{
  "n_layer": 19,
  "d_model": 320,
  "n_head": 8,
  "n_kv_head": 4,
  "head_dim": 32,
  "d_mlp": 832,
  "vocab_size": 5773,
  "activation": "reglu",
  "norm": "rmsnorm",
  "norm_place": "pre",
  "norm_eps": 1e-05,
  "positions": "rope",
  "rope_base": 10000.0,
  "rope_fraction": 1.0,
  "qk_norm": false,
  "attn_scale": 0.177,
  "bias": "qkv",
  "tie_embeddings": true,
  "parallel_block": false,
  "extras": ["capped logits"],
  "init": "normal",
  "init_std_qkv": 0.023,
  "init_std_o": 0.0,
  "init_std_up": 0.023,
  "init_std_down": 0.0,
  "optimizer": "muon",
  "lr": 0.0102,
  "lr_mult_o": 2.0,
  "beta1": 0.95,
  "lr_head": 0.0129,
  "warmup_steps": 200,
  "schedule": "wsd",
  "decay_fraction": 0.736,
  "decay_shape": "linear",
  "final_lr_fraction": 0.1,
  "batch_tokens": 262144,
  "seq_len": 512,
  "doc_mask": true,
  "train_tokens": 1376000000,
  "steps": 5250,
  "dataset": "wikipedia_en"
}
MLP neurons of a small language model. Each row is named by its layer, matrix (down: output weights) and neuron, and shows model dimensions 160-255. Each number is 500 + 25 x the weight over its row's rms, rounded and kept within 0 to 999. Numbers have three digits each. A neuron's up and down rows have the sign that makes its largest values positive.
After each neuron's rows, "fires before" lists the tokens most often just after its 100 highest values on Wikipedia text that the model never trained on.

L9.down733:485474545482487513492482491523530473486512492484494481439511501467527500501482549495482496455515510462500485448456491493488478530444482493493505496516475495486411492535514534458528468523494477522487468467514497540505485510510473501541476525546460466551483455492510508530481519483487478535
fires before: "s ", "t ", "ion ", "tic "

L12.down740:499469521472492477511486513503502533489530489479476510559506455528522477525462485493482478521489484553483512561487481527474537517471532530490480448486511478458489473504467510501506508508495439505515475523490496534527436471474534512512518504474469454460489496502501517505496514497510528467
fires before: "\n\n", "ach ", "v"

L4.down722:522525478555516540522539481548529498456535435506516524514488529490467531498464504505498508502508473472507492511475495454564501505459549487523508459541495531512499517518475502485494477494495521482501518463495513514509468479503475487484469527472544514482496486486477520514478515516524494485
fires before: "as ", "enc", "| ", "er "

L14.down773:515494495488495472504469504482474523521502532486466475508519503511486525489509468467539479542533470532490479487487513529523444482519531513494526502499502509411451473529544484493479475481463469501532525488490464541495496488501513484498515473501459499502502471529486497489469476478535491508
fires before: "in ", "of ", "to ", "for ", "on "

L2.down737:531470476485476504454546464458512528480485472511459482487500516474498517496511471530491455480509471487503542483486490447507483499487484530480506502504528515467492471452540462474500532468503457526506502492540468554503514507539477455462564513503534486521503510493424514484453576512502513489
fires before: "N ", "E", "W", "m", "eign ", "–"

L8.down74:452527493506530498495492489529484524478515473558490517529546492476473458479502470470549461509503435464530560470514509474494519535480474506477526565525533470478545479487509513496502521503529464469487488495483465495511544487533520497509517471513553535505477532491518488464523470490517500471
fires before: " ", "| ", "— ", "|"

L15.down319:460479481490521454504502509481483476481502441502526506505530474493519482481509482486513452491543524477496469509481507480527465517422476496516496530510480472406481480493505506466522527535473551506506513507489477513511490510551572493483513500514508481524515506499522450496514487529499458448
fires before: "\n", "\n\n"

L15.down273:467469549529455497511491506498452484493516493475518511489489503474468516512532515502458521534505517493488531509520456483453475518514523478522514497479473452490511536471525469456523533480500463560524477496524551508496494474522485486485503461490504466507506506503486534530470481509460503516
fires before: ",", ".", ":", "st ", "–"

L12.down256:542487512511513533510525481517534508529491497510479499509478512519509492488509486496467469520495481475497508459557484531500517530515494500446508476501473537487535493483547525515521467495474529446495470527480497504520513583542517476508540504510542519491463522515517512498481539525501485505
fires before: "in ", "by ", "\n", "on ", "\n\n", "at "

L12.down351:502497532507476511495500484513503533492519513517485521528470468516482533503520495519465484459447481523495471517509508486482518497536525528506546545541499484531520503497487501513499538510552515509549486556523546515499486476488515454477490492487502501479502493527487512547506488449519547473
fires before: "| ", "(", "of ", "by ", "ev"

L9.down104:508478452492496509544531493518491508477495535469471477490512529491520459538496517479507507494446519522545478484504484535481475526482473467490484520505470492529507513514488521488450485490509503499467530467505517488532511487496492525509444505541490506469512452510494506508505494533517495516
fires before: ", ", ". ", ".", "house ", "'"

L3.down378:510489496498487509489532526451522479494499473494469418484471503490542488490555507500470460499515513493519486479478483491512494500496490485534478483533523471445485492500554522532516529505461491496557500491506473523535520487535491496487470503526530535540467495449504497461524503544498453485
fires before: "\n", "s ", "\n\n", "t "

L3.down692:528504504500478502528544478496486505518494515535495473465458510536520478440540508489491467540468532462490490518506484478481518497487450481545479504489489538520539486471474531519503499525507493518476442500508465524476508501496543502545493544466525488485525497543497511457538506552550470546
fires before: "| ", "to ", "|"

L6.down551:498501493509507496464501495487489487529495480460479467499526502512467482503459519497465489498478477499502502462497522530507474523508469507495526523509524507559485566488522511497523481485479497492504541490541452499509521492498465513512461505483515476503465468499479518476434528489484468496
fires before: "| ", "- "

L8.down299:520546529494528536467518484500488476472496508548527515499465498524493497495500495470495495485514429492510483505467506543460495451477517537510470479504491471533527532504531485458511546504478499493499520507458422524492505486490507546545513478561506472500511546510495528504485492495508500511
fires before: "as ", "ed ", "ed", "ated ", "for ", "to "

L15.down374:513516516501473524504480503482489499480519500463500477502481477485530497469501473522456485553518489504514498503468480531527522470462489540495434543502490565569526477489494516504481515527515535482468483488484503513501466466510554532466531517500463535497507456504527443529558524505512497497
fires before: "\"", "| ", "USA "

L9.down473:518509468442473526491522480509500484483542515481494490526522511521466493515521555522518511534505464484476470488521483476531482479497471467497510483479485423556505533487486479515481496510479578508480495547507462505509514506518523502513495533528506499457545480513481458515493503524558523529
fires before: "the ", "\"", "that ", "a ", "he "

L12.down413:495492528495488524491501487505552447481498547494515488488479486452514524523478505486523505490474483540475505473505467492501467473457502463514511474534529520519513527492469500525528517511482485537466439474510461513472520483452501492499532484475529490558471533527501515556522506504445520528
fires before: "a ", "an ", "the "

L15.down722:496506522485489517474544519467520494468508479533458500478514549510475488515518497506537492510517477483528525477524478472508525470503485537489459534482521462509497459497512471503487520490475515509513496498480495491504489488485510516508527485500490467527535504501473490553467442492504477506
fires before: "ing ", "ating ", "iting ", "ting ", "ning "

L15.down339:487484517520481528509496467473470508493469474526477475538514493486489441516513498466457521520484474470492489472479479536499490530541546490467479486523496499500449547484500488526487515491573555543485505506514489525491495492474533500481460513456510542459532458531510487491527507479506488480
fires before: ".", "| ", ",", "|", ":"

L6.down77:480519489531493480465488470504513521490479505440523500495497529479534530467507505485499458465487542467529464486514536462463488501508525490476544498512509481490499543472542507509486480529478483528506486529471528488511510523501507508472455532508498475512530473456501508478517488580521476524
fires before: ": ", "by", "ed "

L8.down369:480501491502531492487498515535498481479493532544467494461515475506494528473514469469524493539488495488453499532503439522470501515463485514523466502509491495526493506508493506462493520489497471445488515450524501516472454487461439507543508534531487475486482504540467473520494552515509495472
fires before: "\n", "\n\n", "sion "

L3.down726:498484494494512475500539509458491507492485445495453481531497516505486483481481446508506512480502501500487540505543485496561534513534468500487483470517509503514532508511504466498471541539477494494539500459475502495462420544498490497543513489446514499488500501453541529487493533463494506480
fires before: ", ", ": ", ". ", "'", "==", "\n"

L3.down638:475480507503546493453518503452448509520427525455502445511523515549545526473488496485546540512481520522452499544533500472511504531503493514490478490526483524523544505511544498526467497490463484528528512522522499489498483546473487506562432493460543516467495519467491529522471514551493489463
fires before: ", ", ".", ". ", ": ", "\" "

L2.down522:472502472494466491522534517475435503520508445474521479473475479469499523487480474483496534477462479501476512488513522491509513475500529531532529513494512500521473500455522518532520503525435512505477486495526459519504501501528479542479521505495514540501531507533499476503505515521517480451
fires before: "s ", "t "

L9.down710:518460514497547507501520471525475503522473491511458469530486512498494497512548533456524469527515527510521512506517523525505482473552497516498508519534482492501501519534523504462497481508488519490475508520491483504444524496471490476481464460522513510513444525510471501511506501492484476490
fires before: ", ", ". ", ".", ": ", "ing "

L9.down674:543525499470500494523501505492463509515480488477481555521471545506523510503473487454505510540494473519513452521504483528533485545468515504455517515478466533515504530466510534513503524481503474510474468528445519497469461446505493454514473467504468509483496419546487495481498472518506473514
fires before: "| ", "- ", "===", "\n", "1", "=== "

L15.down57:481506511460489482564534510474474505524472511532498506508476513500554501509473491479487469509460506498447459515525503502474520499507530515499563497497512475505506546512497509537499505477517495521489469500505479480530482474481462488476477504457528517496502521517474524485497491483500528475
fires before: "\n\n", "\n", "12 "

L14.down284:532484511471557491523533513534512501503542484512504515500471527545436527517534497477469548504478485498507504511515535516511507513499488514531476488526506460512475529451537485518486478528501516550468476516490503481478485517479506497473519516475510446517519469488484536505487470543524508484
fires before: ". ", ".", "., "

L2.down290:535493492524574540514441501534455517516520502510502501527502484471541492473494554526493482493477571478514470483502468468529468469552478503469470483516534509492484514511544504503515573495513491488442496494465520516475520521493522486513529556510500489503486533490452507495466495509484487515
fires before: "; ", ") ", ".", ":"

L2.down315:546497528524504506478521532505457505514476516486528491455527523519526511523484499479506536490492495552525511473490523497509555505509482506448514475506480520474502461496509468496541566485466542474504539499511485499483489517491498536523490493478489484491488514496512551504505489492505504469
fires before: "\n\n", "ed", "el", "ed ", "t"

L9.down259:461505515461521472454505497495460497487512492494503498499543498484526486467514504503513508475506481513495482499488450532524508496497485508479494536465507451478514532453525464513467541496505529477542512533543445492471479484458505507507495499485485522488503498534492529522487500452533478515
fires before: "\n", "\n\n", ")", "K"

L12.down810:506505491457507488498495487471501460484448571488422434530522503477475511524575480486531502556485510504494500543539531459506474525500505474496476509494505538469520495486539528504471543496517471518490458500533524495484504484441499479449450477521509560489501482512480509498481563501488480505
fires before: ", ", ". ", "\n"

L12.down565:544516494467527536535509515496507516481488502534490488472477522496546466540483508483457477486488524513487460487529470500486490490535495506491512500503451510471527503523513492507525506507493568506477486492473457529498504503473496487540470477495543460476479524475521493494549532501513493485
fires before: "| ", ", ", ". ", ".", "\n", "("

L15.down328:491510512487521480474489469545526485488590500520499462458542493476507485500510509492493504511480528470476481449531489478520481477513463503441490539511528521529491537516536491514505500488515497504493498528520530521499526491491458535505479510491556505517453492495441499483507482512476497533
fires before: "s", "s ", ": ", "("

L8.down285:460512460499531473483467514488570530528482457511499498522475523457516517518500517484501505517481516501505546448521549496473477479552508447478484498518443516507461466523523524489498510514462514480513508490510484503516519474538474480499466482524545504481509498539515500485524483490517500482
fires before: "\n\n", "==", "\n", ": "

L14.down447:469484490478482512484477452498509519492525517464497486512524479493478502480461496473488494480486477457515529522543514515472505479526489496474531512479525512478436512498515518493557451519471481515538478472482478506530514549514497467463489475517480485447468484510517483549516496492497522510
fires before: "- "

L7.down822:479510506463534508501481521517517488485531518468505453505493488455461523477494473474543453509486524479507531463537534506484509520501513511483515537520493567483485522542453529538527493518495476460479511524495496497523503510524473524492555481522509460517491492478506537510516538495543496512
fires before: "s ", "oc", "t "

L14.down787:497454475473465487492491508483542514498519509529494477519482468516522487535526502501475475504504499499506488451449521472494491528492499494533495442451548490530508551513502499507487474528479494473485533463473522458506484459487494487504481467476562477497485487503500498506518536481489495446
fires before: ", ", ". ", "."

L15.down590:457575535494464470496516494491462545551518475467524482519509514524482492528504501492512478480508518480489494527502501492540509503502507530430526516512505520503523533507488538485537536521480517446496463552456531448524504466518506478544519513496512513528517474505517480490505514467494541518
fires before: "| ", "|"

L6.down47:482530498491493529515494505504548513520541496479509470468507501507560501476520478465527474470513518511471483501516521505456528512530463499468506471484490494497500498476526501529504492468473507484465492491546480497481465409506495546508549507495499500531548541475466504488517518535520466507
fires before: "| ", ", ", "sist"

L3.down94:490514509463518506486509495480533518494515455510496492500532500474502488513469457480482469494479464514461491499540498484491509510478477503490534492517518511504519483508546469447531480526519507526475548490494525524473541497479487514516492476528491482504479506489547495496488497487478500500
fires before: "| ", "and ", "is ", "N", "("

L7.down468:494551505528481430491506517514504497531523494546459542473514477480483580512473529546468467510493471542517527504525517531534546452499506517463513495522531495512461526483556495530502502486515527503535518549515517468502473480498497493483510527490502476518506529485501481492513514483526468500
fires before: "\n", "\n\n", "| "

L14.down535:501572498511465505481468475517508499514521525521518505473530469483482451564435462522537528506502477482474508494497476488518470538497507524443481513506485509506491509514515503492491474508475494505499479474474477500499463458501514492545487510480506519479539559527539505497489504481515492482
fires before: "| ", "(", "′", "MF ", "|", "DF "

L7.down55:455527473470500482489506517479515488474483484484547509467506520504510503487471517470507500450501503501524502495496548459490440511479552514490492500513497490500528532463492521524538522450529554549490449489512501471485531457512500505567511479513509513467506513503479522498517486487500474553
fires before: "| ", "==", "===", "  ", "== "

L14.down446:503500500537473477515479492512472488456521483460508507521531549489475511479533482506471498525517457473485512532491491482495528523509503533468524510477457483515470508504472487507480510501543501519530505480445460515517533516486467523459504507508504522473478513495497498534459514512487495489
fires before: "- "

L3.down192:510494506482523515509480514448497527535512491492496494522512496494496489507492475479520487543527499509488475468451496533493507469512503464483518510509471502490524490566481565464536527449447471496519498436507488547519536456570460480550500488496476463503523482517506482504474457511493499526
fires before: "\n", "\n\n"

L5.down269:528494517539470525504505489508526495476508467507518507491514539440494514484472522499493474503525504508460520474484539477508524520518455465489520490500477520525473551478472452528474490512558518476478508485493500530504531484492472546501507544561501491527484476489493487525533540484472506524
fires before: "s ", "t ", ", "

L14.down151:485522494535502507495518518501541523484494477507513464493517497496532484521479473494492525530516543507486538496516489521531511492537526539478531523479564486480474479468499538522471480494508521547483452495501486519503471541493469467467477499503532515521507477472528533502474491508495496491
fires before: "and ", "in ", "(", "who ", "from "

L4.down112:544514502480452478516487489470509524497485531533521502511502473523462473523495511522497489500500515473501493496497460514512468515526543529495475504513516532478517518501452501487500509515483477479444521477489522495506504507537490491535498474501531525520524517491485486513526505477499446503
fires before: "| ", ".", "|", "; "

L2.down53:527510451529504491477479517529474505471533526508550481493494500507496516551509452510546490515486522507479438468476480512493551457502486519516479505524473490504544562537490476485491540471497485489539458500527515517539516481501521489479504485531496491539506519496512531557512470526499508507
fires before: "\n", "\"", "\n\n", "used ", "us "

L12.down471:502444479483562483491443507508508484482521539502522473474465501474476525536534473483521513527508500512485479518517543523531510490501536527495532508512460487476473492507488464464513484545497504497515500495467498524496468482473537474496477512524520508527521517487468519484500518478492492478
fires before: "as ", ", "

L14.down366:478504469470514471486494495485501536526525509514506457522523468472491501502477502561462447528503501508488487515439512442534536500523490523468477535467455524532488485521517491486482494488533452509475514510525526487520490499507528511477539487482496481489473488523482545488498459509521458500
fires before: ".", ") ", ")", "is ", "% ", "°"

L12.down226:502507482514454512481509480410448515532546486473430538481475482487515513470479494504518487513527494486483496489536557506492510526499519544499473520464498500471467512485538481481489496491484526538484488463537534512555483496492547467487477518500492453528510483468496494473485533482462492474
fires before: "- ", "ist", "ed ", "s "

L15.down112:499460493515518471517475522553483497470494475510498491476482482482507489501465483495484520545532520488489493517505543505472480519565453513463549481469533493515466502505525506506505465505499482522517509499501484507513499492522506508525478504466484486529552526511504483513550482511502511531
fires before: ": ", "pos", ". "

L6.down522:503468495434523469481515500502529550539479488521440512505492471504525530487475515528517493502498514481491495498501478536473458542465480507497510487508507515517490455517501490481498507448471479472522512479484449511483515492504484544547495478498513500490460452500528516474513547514504483497
fires before: "\n", "- "

L12.down443:517509546518515488499521487463473488506560543525483455505506530507477537525497475470486492490472529483524488515480528498495527485446490527502473534516508479510526500500461531502537497541460506474483520520519484516525510513497502442481499524504516492492442487507510452475527480475522516469
fires before: "s ", "s"

L2.down731:507498573525499535498508460508482512528518447485521536517543512547510493450517497486458464492536476526498465507457506520505475506485502486545476512514502541511500485513503560499511525510506504501508502475492506514474493539530462459480504526527530528463477494514515513462484504470521528484
fires before: "- ", "| ", "|---|---|---|---|---|---|"

L14.down552:500504511486477520538499515465515462491461492496523510502465491520511482516429542490516512473563485513507522451546490477511493486500515528461446519497518510477477502488465499501479535467532501514496472522449515524504508473490451521492498498500475500490511511514557538465510496453513511524
fires before: "of ", "| ", "==", ": ", "|"

L15.down176:520504475490496484509506489504478563470493497514500563509557508557486545532494484483505493506547515476540524476477498466498498458516445501518486518489502521516510512467483529527463498497475541457493481508481522522491476522506507524486458501482505540487491527512533511531476474506498545538
fires before: "ing ", "ted ", "ed", "es ", "ting "

L2.down540:483458533482484479486508443457502490495497489480462521518514488537506460486494463464490452479498474468490494503469493496509464502477506501501528516492489528492500456484534498502498508448485523508518476488454504531475468514549509503519479519488518491507533499536526470553494509516497532461
fires before: "0", "4", "1", "2", "3 ", "0 "

L2.down348:506488481520508458512486529537497491487513515486499476515486505516496469476502504485463520531459502539508508499487483460505517495474485501494527477473504523475455522491487528520488460524559491520523519501473486494466540481510501481520498498477531507469532509528525503513509517464485489483
fires before: ", ", ". ", ".", "; ", ": ", "al"

L15.down597:518445500520481469517513522527541498481486514559548495508528496496505487476513489515478510456486515508508464534503511502494502468499490492466491523500471548527521517513500497537528529488518503483513517491499493560476538484491525538569475521462550554509489536501510488464501522482499533487
fires before: "'", "', ", "' "

L8.down498:515484509512563501498481544443504483493551479530490492479477515537477520479475495487544489500499491511543501465461514486494540539528491446471547528496528493491496519510507513407516506494503470503510498464503481477546508492531503493487505496537508501512520478511505504471529488538483473496
fires before: "s ", "t "

L7.down488:460485465479499526505516485516523485510464522495512475498511478517445479490512533472546485469488462492470473480484468526501497483483387519512487496481483515471497479488471502519565550483498503518466505482479471532473513488520495500535495508512502523524461466481498511498468488526481506536
fires before: "| ", "|", "of "

L12.down189:486460532532477466507562477508499502480489494509502503461510528498506476496472489487495484459481476476528512481545532483499553492505487496513425513517527534469539458465485537508526529511533557515485522483496502517490486508477465464501492498498479527490504514555506477491503476488494493525
fires before: ". ", "| ", "by"

L7.down493:497497504528488490525509527453501548501556507487483511462471534532506487498499496482468483569542486523471470466504473525547518502514519473475467534523474470485523521571507504473525526445511492474525521519533446502504490493479505472511521445478460467552508486523497508465501464499516522462
fires before: "| ", "ell", "\n\n"

L7.down255:503475489476505518507509507508497528445455480495489498516513502505486485514492487472477491460487494532484535479484485531496499473464520482531474442532519459511526539469533496512484468493504521521500478529494470498509488527502504514485459522472470478501512526487501499499508480493510492493
fires before: ", ", ". ", ".", "on ", "in ", ": "

L6.down765:482469531457510517455490500500514498466479521513524490464494498552533537470513490527501476488483493502511489536466514493491551474513515480522546488524457486496465483489487491466519491502480486505480546525495511513496456471508504533529475497525530521513478451516513556535505500517497521533
fires before: "| ", ".", ",", "–", "on "

L12.down362:487501533536545510540500512529494457508533535497517516478526491521558493510488472520474465512524483509490503538511475536486530494509488523520475535487498453490523468501508493501504494510488497513455492470536479538446516444490515527494504507509497506551492463506471496516505518445522491492
fires before: "| ", "|---|---|---|---"

L14.down124:470484492475458524528513561495495526465505528497496538543530498511534472520529506501461510497463514485458494480514483500510525528507500537495492524525476470516520516509472490507511477507478552504543504462473477546527551542502501470513476501527523546492498532467485506488489542540548516522
fires before: ", "

L9.down84:502468546520512499545496526511463529481489492490516477465489513479513491531557509490532484514565472501480494437508486538539531496520511464477484470451471495465509501531475474539518513524492511541545517504481530524478482519510500491523520487539503440503470485513488516530495475501515511478
fires before: "of ", "that ", "to ", "for "

L9.down167:519441468438470488486492529442451552505486495469509499527498553483513508530506487465512449528488524521476497487488502545507502496524534484486503471462500452543495477497573484481507485471485518509489496495483487496530497495468500501524448507516507498527504528516516489463488519480487497503
fires before: ", ", "ly ", ". ", "ity ", "\" ", "."

L15.down601:476450532496536514481515501490507545510531447540484528502494484498543525478487465530505502467498491485471538480473481514511524543514484495515486437506470498466502499493485551502489480510504445480510512519461475497532493534505509496525521518518483446485488490469501461516470436461490485508
fires before: "by ", "by", "est "

L8.down830:505456483459501474492489481448499515470491518443494448554533497499531444512493480513488521538505536516510519482450524524515488487507502473422483493513457475545483490558533528493492505525483509518517531466484526484462515499478447491526521490561512531498513493470501532461482531499490490507
fires before: ", ", ". ", "ized ", "iz", "ised "

L12.down676:497460483545510463510525451488509484558484477542510528534508494523458521523491468489479514474515533507520494544527510445481539467496543513489511525460544515493492505479540526510477507532530455496467470489513505529492502517546521530449502513532509518493515484510508518504514519511551492515
fires before: "\n\n", "\n", ": ", "(", "| "

L2.down484:466535530512563484509527498486481493533462520546496473539482502555494500489443492490496494481492482477527507450486514474473529557501492467503486471486512480512504551491531457510511498497477486495486509480478536533459513515505480476521487514497507465522502484489480551483502515509496462482
fires before: ", ", ") ", ".", "–", "), ", ". "

L12.down573:500514489509470512551506514467461520521530493531547515485492477524497517514519567522535486468492440501484468480516477504543516531525441512530498485524487487474492498483493508528519531515527479476463487464488507482482536485572509486506470518495480483474500475507514466456497515502512528526
fires before: "ted ", "tion ", "ts ", "t ", "ated ", "ting "

L3.down492:474509508534503507479517458502500472553495511460457523529496474471506495500471457475466462480533503512486516496515541462494476543516488518467518479521486475481483517482532505473481539510467507505520487464488521538474512529499513482549501501489524489478475471506526505475472511509507496450
fires before: ") ", ".", "% ", "8 "

L15.down567:532508534480504474536540503454514503529491479531451472494461465502474458501515516486444501541493486504517497481463504492516538514489483492524508479489537496516485493481520499500500569459468518464508518433484522524514519513502488466500517496480500510466466437484495512535494515503511510471
fires before: ". ", ".", "., "

L15.down198:530541464579526484539469515510505514522470498504505520505462527532483498478546511508519518498512518513504451490474471476473504443524482512542523480458499527534521534521485484467472504475486495509506503542503516497482523514495529530494516494516524472498509514514485560479459507500463497482
fires before: "ed ", "ing ", "ated ", "es ", "e"

L5.down380:458460521506543530516514477512481523511502532515521485497425521516459454516461497475523486483537494510498497504499503510493525528546476494503469521510489525494522520509479508508533493440537520487477528491515508507509502493443490514476478539489468518449513512490466502487505558540549473503
fires before: "| ", "– ", "|", ": ", ". ", "\n"

L8.down654:513549484444533466521538504490486506509521453486499495471516488484497499520523525497490502504503475514483521513539453529489528470483565512458507532468477491481466482544523450519508479482521493542460541514458528498496501509521506549541502472526505504507474503506486529489496503520507492534
fires before: "that ", "the ", "to ", "it ", "he "

L14.down9:514480528491464520445467475529459530477472498490497486518505487457483500532495521482524481441473513509533529496522483458467486485497495510468536462469486495513469552483519529508466472494528537515504495491506504523462482507481497484488523495503537507503480487529514519520487541491503484506
fires before: ", ", ". ", ".", "-", "i "

L4.down547:505480503496503498477511490498531511511502506481512481507477537511484489516486501521440459474490481545463487470489482470464497480463511508499525480501469533494479516528529484486484493474509447500503478485532555499528512523552515500461512489470553500576477521510495516497493511482521487478
fires before: "N ", ": ", "E", "W"

L15.down807:542487518515507461532508514566480503516493478485502497470492451508544510523480527529479528489488496496461494458507458503509551484483490500462466498506494453540505536497529492475544540545517492503514516519527536515485544479492509526519504490466553476507525487496521537484485532523525484515
fires before: "| ", "by", "ear "

L14.down761:513497536506471476487483538494483544479503522503471520551493541506486549511484494513482494531489499495516548509454492438518477449509486503463547507484525514524488501443476540491489481495499488559475514497506491490519479505535537459461492500483500506492468500521516527458491534507541554511
fires before: "to ", "out ", "from ", "through ", "in ", "on "

L5.down762:462470490456503503518488506489498473512524458523519525548491524490482478513532479518494490507460529472510449495527488493502478451445490521488495526516478487495463496505488458507498495518475473518458525483488487490470512478539484457483527510542487503509518468503488460477509481494506514515
fires before: "the ", "that ", "\"", "bu", "it ", "to "

L15.down475:486517500480483457534487459469493513488512525483450476508517554496485526489515554470476501513460455488501508473478496530528547495526480522510528520470483544518516492482471512514530455507523521483506483511522511514448497482474480483512428491515514495521511529545465517484501539498481501464
fires before: ", ", ". ", ".", "'"

L2.down582:492488493557498483494523517469550528497497451513511520482522494581491506486510495462495535487527537451489529494451474508533481519485487491525478503520445513525489463501486488482481518493471508482475514527478515472540537499492442438482519531532509548498523494499515469521509534494514480526
fires before: "of ", "\n", "| "

L7.down162:499491498476482496497458469498516501491538498506436525487463477536486506531493474489487511505499509494491503491526474522467504461503499485514490486485489481476482501533487485499540524498577510470500494504486533482495498514521473530553488494539489490464536458457477459520466497523461532493
fires before: "in ", "to ", "as ", "for ", "on ", "a "

L12.down540:531516530523509471524573551494532506547509521498488463460515502477503463537520511541519507483462524461503495476490499514520487507508533469501545501480522483541501503516542450495496526528481493479510479521489485494451479557488523479506495538528537458509514480466465524530472508521519499517
fires before: ", ", "and ", "–", ". ", "-"

L4.down370:498536504503497499505498502510472469499493503471492520466509522509507476516472480533481473498511495477471503486499497496506526486519470473502496504498498496475515482506507501509480523494496511498484500492482539492513481501530514502578488531467513494495478506476523516456467518560535494476
fires before: "\n\n", ", ", "\n", "or", "na "

L7.down650:509473484470493505503467527533542496515502554511512497501480496533504474494492541471535545517491490524491498506525520475503466519535496467525496473477508496492521515505462520483512539480454482498494522529487548445518508447516549505466507493488499526512479478474536488463554497432489507511
fires before: ", ", "-", "k", ". ", "'", "bor"

L9.down113:512497551502500513541539480498497502501501471490447484472448526576495513496500516505506463506524509471511502532498483548512461493545516548459491491511480506476546493463540515523512510502498507469486475521507499474530487494467502488476498457503497510526503471445469520493453494499512470483
fires before: "\n\n", "\n", "\n  ", "s ", "tri"

L6.down269:509512479507493535497501453538521486494489546545519487450505495552489521512512494484517484465536480483528471500486489470450558478486499512517515501511477504511503485504497504483499518485546487529467487511485480514517487502517510516495530485479463493546522444497490498492508478570487505507
fires before: "| ", "|---|---|"

L8.down212:522497476488451444561501558467488481553503462475558509534497511518559513547475533498485505479519462533475515524481527479505522481555517487481522531541482493505486496499505472523491514513461489478507566532492531537483482500530493486539499481515497503533517495455505507515491512490523518515
fires before: ", ", ". ", "'", "a", "g"